From a checkpoint of a small transformer trained on Wikipedia.
Architecture: LayerNorm before each block, learned positions, biases, normalized queries and keys.
MLP neurons of a small language model. Each row is named by its layer, matrix (up: input weights) and neuron, and shows model dimensions 16-111. Each number is 128 + 24 x the weight over its row's rms, rounded and kept within 0 to 255. Numbers have three digits each.
A block is one neuron, or neurons of one layer that tend to fire together. After each block is what it responds to, as a language model described it from the Wikipedia text at the highest values.

L3.up237:183139134160114173160061108133110154133090111136157112093114090157125112090107134153067104121101145177118165155113103134155096160148138130150102113149121141124107083082146162098114101181132150150122123117128123151075087056111159128092138143133128134175138144172084170132138124154125123091
L3.up362:143150128154137138154064141130140120123171121087114128127127108151121108124154118150110164137164143154135154149148178124155136129112159150131144106126131083085122138135126112139116130180119119107108104075118166123088136138152157109137098099133126115156130103130133149126157158150137133182
L3.up631:141129116170115140174152144073121118111114106134149124091080123153117113135135131160170122149158105170131153162141173126121182142132131152154115141081139107092112143129174175169134131123111104117129165091138132165139151131123130136161127157137071119149168089125146151119129162112106133129
L3.up977:180120121180159142159159130112132135160149120095113104136127130123133131119086124154140125140094122125109164125142166142127144154129112147148126130104145106149118130129135129130125115124123113139091124115142163155108125056117150127154156149100120152127159122111160175115116161156130168136
Description: Early word pieces of split words, mainly the prefix un/Un (unification, unit, unopposed) and ten in in-ten-se, plus the bare space before a year after "in".

L6.up411:146157136139082127101142156138167126109091109139094111106121090187138091078092124117124149150123106145108127147165096128115099116106081133128132113148139123091113086135090118130120125101051174148120129107098122124109123152144168083070137112123114139164131137131140169087128169141132194119
Description: Small numbers in football and sports stat tables and career lists (goals, caps, scores like 4–2); also mid-word fragments such as d-ri-fted, v-and-alism.

L4.up516:178152156108127084117111117129159139096125131130140126085057124139124117134145169129137135125127141149092162103123091086151152095131118167103118104140182096142127162105140154153115121173108100165090077116139130135096120108121150116104106168129116125138086110129116137089113147129145124129
L4.up1227:156188121166147169120096132174154148103074095047136117082078128123122126148111182160160143139124143129105136126145149135128124184149177157152120134085158128118106125114177121087086128130127106096144137138132144132110162126154093112148133117136126102108100130164096160148116133151077117156
L4.up1294:135130154128155119173117119127133151096141120094142120076075109157108129142107131112136143125087145155106146128103118115097140094126105117121149091151161092085072141170123129104125108130136086099148100123094134139139109169113128133128133135119102123147140158127148164147142141122141104144
L4.up1375:165156114131130099147122106144161149129123108068128104083080134132107106116127153128141117118117100177142143124142132141123142146115130123124156090155138107128127137132178109093130111176126094110123140111120178121075110176144128140113129205108112097163122113148114180135122128149090094134
Description: The space token right before a four-digit year, mostly after "in", "In" or a date's comma, as in "graduated in 1984", "November 5, 1915".

L3.up359:148181112157118084159153135152149139147139098087130119138090120161150077085121104155126119141118150186084133148137149099119163127078127113115152145114143071126162148185166118134110121133130111115101057120144153117131137191128145094133119187137105145155173133132129136129145135110136137130
L3.up758:116131163083108119130114148150138136117110079134123129117099102113141071117128125136109126125092140126026116115167096101093112086103092129110128135109123122112154125141129141178120142112175122170135138120127154147156092128090116103109117130104120105123103147165150142121122174110155109127
L3.up855:149160119124129155128078143171118175119153113105105126158097159138110067105110129130140139128092125164093142132140147125116102096106130110120136155125148097105157100149180110132143099100123172093152112139109162162108103170118149092141110158149099132150125165139140133108125149113099122123
L3.up1309:128119149134130130107077099142137138095177133092096159155096115207137117106099134138093158128138183111107125112123150106144139148101146159109138134158137116121139140089169183123095112127120135090131117108119131105096079127119108096073143107129124137146131159151110154095125144086110099132
Description: The space or pipe opening a numeric cell in sports and stats tables after a preceding number, e.g. "| 31 | 7"; also the space before birth years.

L6.up1008:154130160162167189080099146142117147111114118089134126139098149178098108141108119117131122138102147176101172116127118112109117100092101140140130085138148112125125146088196107114112129112129125130125136126125172100115119143179137132110150180096129116149091151152129136130127099140078098138
Description: The space or first digit chunk that begins a four-digit year in prose dates, usually after in, a day-month date, or b./c., as in 1947, 1971, 2004.

L4.up431:191105123158112126132162127086098111149117091132137131123102101090149110154141122139114118143120157179105123142121116102124133087131111096139146146099180157121164139130157157161118132134130149137157108128089148086177122130115134138141141152158083141119139126151147137159116151077124130119
L4.up604:150129127111162122098124114111147140160121104129153149096122103112136144120122156162132119169143178178148122143084123102163131082134151078121147116108182155171107140126159136132086106100135131143135121114101122099126127137149126100089147156168142129140124125143126144138128133140118120125
L4.up686:180203114139121157067129115084173152142136152112118133099108100146131118132130182114136153147119109142112144153135132112125140113146107162127129130134140157115165147140151146139132113100099118141125097084128103165081148139094102163150084171146115115138113149139142135093123141123106140129
L4.up1207:118090124138138114125126108101140110110131091149126190107116129100138117158145115136142144134132126145105161145154122104130121107085101145104157124067165119125121129121125148126138121120111153161131120094122150146099180147148167170089142102166111122140146113176137135096125131126101150110
Description: Middle pieces of words split into fragments whose ending is obvious, such as htt-ps, hasht-ag, ob-so-lete, and " to" after seeks or tried; also blank table cells.